Weights of a small GPT-style language model, trained from scratch on English Wikipedia: no biases in attention or MLP.
MLP neurons of a small language model. Each row is named by its layer, matrix (down: output weights) and neuron, and shows model dimensions 144-239. Each number is 128 + 32 x the weight over its row's rms, rounded and kept within 0 to 255.
A block is one neuron, or neurons of one layer that tend to fire together. After each block is what it responds to, as a language model described it from the Wikipedia text at the highest values.

L5.down332 [187 172 159 142 122 121 104 142 133  93 145 131  58 158 121 171 118 170 124 143 174 145 142 106 130  71 146 148  83 169  97 172 130 139  80 128 131 180 132 132  81 114 149 129 155 136 135 120  93 130 176 124 145 111 146 186 116 102 161 164 106  69 145 140 123  97 154 153 105  83 181 195  87 106 143 146 102 102  93 157 141 124 112 102 152 114 184 116 129 121  88 148 134 150 200 153]
L5.down1115 [179 183  70 101 111 117 170 140  90  69 187  98 121 114 128 124  83 120 120 169  92 145 148 149 108  67 148  87 101 185 114 173 132 140 198 117 158 153 111 111 148  84  92 150  97 123  92 106 189 164 139  87 124  99 129  89 116 132 125 112 124 140 113 155 120 181 124 131 151 136 156  77 155 105 151  88 105 184 171 175 124 121 136 147  81 148 149 114  99 151 124 134 132 131 163 123]
Responds to: Parallel list separators

L2.down63 [127  76 172 124 175 187 156 154 121 141 149 137 125 103 140 126 126 135 149  75 161 117 179 156 153 132  90 130  70 140 104 127 120 123  95 134 109 165 216 158  87  94 114  60 113  75  94 211 124 162 177 167 172 107 160 140 209 118  88 163  86 123 169 167 144 137 131  63 168 101 179 142 109  84 136  96 187 139 126 188 141 186 104 103  96  76 138 122 100 107  56 119  63 187 105 149]
L2.down167 [152 100  84 165  91 127 128 142 106 103 198 135 195 157 197 110 111 134 175 103 205 154 127 136  96 149 129 135  62 156 135 109 137 103 113 120 109 140 136 130 121 155 122 176 109 149 180  87 156  57  86 106  94 201 154 121 183 121 145 123 160 120 138 155 150 101 176 134 144  83 173 125  84 162 170 104 130 126 141  60 104  75 174 136 107 175 125  71  80 115 106 110 100 113 129 126]
L2.down500 [ 86 188 145 109 154 146 120 118 172 119 106 188 152 129 139 113 107  86 124 131 126 119 140  93  93 106  59  72  74 154 162 139 164 122 131 109  75 140  91 111  69 122 130 113 206 105 109 120 140  58 220 122 105 127 117 152 160 110 116 127 129  93 114 112 180  99  77 137  91 144 129 166 141  99  67 113 146 100  96 136 203 122 153  64  80 135 130 153 152 147  83  77  87 148  73 198]
L2.down719 [109 165 139 161 172  98  85 100 174 112 128 156 123 155 134 117 109 148 160 166 212 102 184 133 154  89 115 149 122 143 138 153 123 115  77 179 173 116  74  62  78 139 193 114 108 139 174  68  87 105 134 113  86 185 161 117 130 152 103 117 125 165  91 182 131 116  87 138 153 175 228 126 111 125 107 131 158 100 161 130 102 115 166 140 185 133 117 134  88 117 115 155 153 179 133 213]
L2.down814 [160 112 182 156 181 177  85 138 106 166 114  78 128  92 114 117 127  96 129 121 132  86 182 138  91  86 133 101  72 130 109 205 162 162  69  65 203 146 114  92  97 145  88  81 152 142 127 149 120 105 124 178 111 166 110 202 138 165 155  53 152 124 124 103  90 112 155 157 131 189 126  97  97 112 114  96 139 130 190 141 205 157  98 144 150 133 129 119 122 117 117 118 147 101 123 159]
L2.down865 [ 74 150 145 138 119 125 143 105  72 110 152 154 150 119 179 166 157 103 115 160 161 131 200 176 177 116 137 138  89 115 106 121 116 143 188 158 152 132 149 149 139 138 122  90 152 116  78 126 111 139 132  51 122 141 136 183 129 152 170  63 127 121 115 163 162 148 153 160 120 153 141 148 172 122  55 105 174  91 143  58 157 108 144 110 162 149 168 144 149 132  87 150 111 148 125 106]
L2.down1013 [ 99 155  93 163 105 145 125 102  96 138 122 102  65 193 154 154  94 122  91 106 213 119 120 167 162  95  95 142  70 134 180 112 124 142 162 143 124 165 132 110  95  99 106 159  82  60 132 103 122 119 128 130  90 134 135 145  98 125 126 176 115  98 159 110  71 105 146 104  92  98 167 145  99 124 137 121 177 100  80 113 155 118 125 142 116 134  92 135 122 110 189 144 113 141  83 125]
L2.down1320 [158 106 143 173 196 145 120 122  71 124 141 125 131 157 140 104  96  81 114 106 165 135 179 124 192  95 144 124  96 134 163  75 101 184  35 114 113 123 120 112 140 112 152  98 101 154 145 119 172 139 182 186  77 113 216  90 179 116 151 111 168 125  95 165 152  47 114 129 101 153 100 188 103 129  94 154 136  52 132 127 143 177 122 114 131 145  88 125  66 129 136 149 167 160 115 145]
Responds to: Surname start after first name

L3.down273 [ 95 101 111 136  97 107 125 101  99 128 117 195 139 195 175  82 121 151  95 120 127 134 150 133 103 114 145 110 100 122 107 111 153 155 125 131  95 123 164 153 120 118 161 135 134 142 133 115  82 114 110  94  49  92 111  85 120 135  83 126  64 116  78  86 126  54 106 145 109 124  92 195 101 108 144 163 145 157 111 104 126 130 101 120 116 104 148 148 115  99 153 135 196  86 122 156]
L3.down490 [174 113 112 155 192 123 101  90 108 104 175 159 132 153 147 124 148 173 155 122 100 123 148 175 124 101  70  56 149 175 107  82 166 158 151  58 137 181 117 100 117  56 130 140  69 115 120 170  72 138  90 129 124 122 144 111 164 164 121 132 117 119 135 139 114 102 157 167 158 146 134 183 107 159 133  72 154  83 163 116 114 149 129 160 117  68 148 104 109 119 147 107 115 155 182 135]
L3.down707 [129 130 157 140 175 141 127 160 127  96 115 117 110  87 142 113 158 122 136 120 144 100 112 118 150 118  46 105 208 215 137  87 103 154 125  63 134 114 137 150  78  84 102 129 101  59  83 160 117  97 117 175 120 149  98 170 211 177 141 179 163 100 113 130 176  97 165 133  97 174 193  70 166 148 151  96 107 141 145 131 135 112 143 148  82 135 144 159 141 124  99 115 132 143 162  96]
L3.down1331 [120 137 184 110 119  84 100 141 133  95 116 137 102 137 144 124 140 136 138 112 135 118  91 153 114  80 163  57 190 157 130  94 151 165 135 155 120 178 143 165 135 108 121 151 147 143 147 209 104  97 103 131 127 134 152  97  88 194 108 126 155 122 132 157 130 171 112 146 131 120 157 134 151  90 157 134 103 130 153 114 135 153 156 176 126 173 104 166 102 127 166  83  97 133 125 115]
Responds to: Surname after first name

L5.down19 [118 132 168 118  99  67 125 165  65 170 159 135 159 149  59 109 156  71  96  90 157 164 126 167 163 121  82 170 107 134 118 181 128 134 119  46 133 161 153 134 132  76 157 111  76  60 101 175 141 124 129 155 145 181 234 152 165  98 143 108 149  72  91 154 137 188 122 126 157 202  94 120  73 166 147  75 108 121 119  85 120 100 127 195  70 164 135 141 134 105 108  83 113 119 109  89]
L5.down291 [124 101 144 188 113 129  93 110  87  72 150  67 156 149 136 142 156 125  95 141 149  66  77 110 174 102  83 158 190 140 170 120 114 197 143 111 103 130 196 135 141 143  92 128 131  93 141 156  97 129 141 182 107 166 102 147  92 113 150 114 137 138 161 129 223 158 127 126 150 118 159 146 121 146 139 168 155 115  79 125 130 110 146 121 105 141 130 103 119 198 114 150  99  80  94 155]
Responds to: Opening pieces of foreign names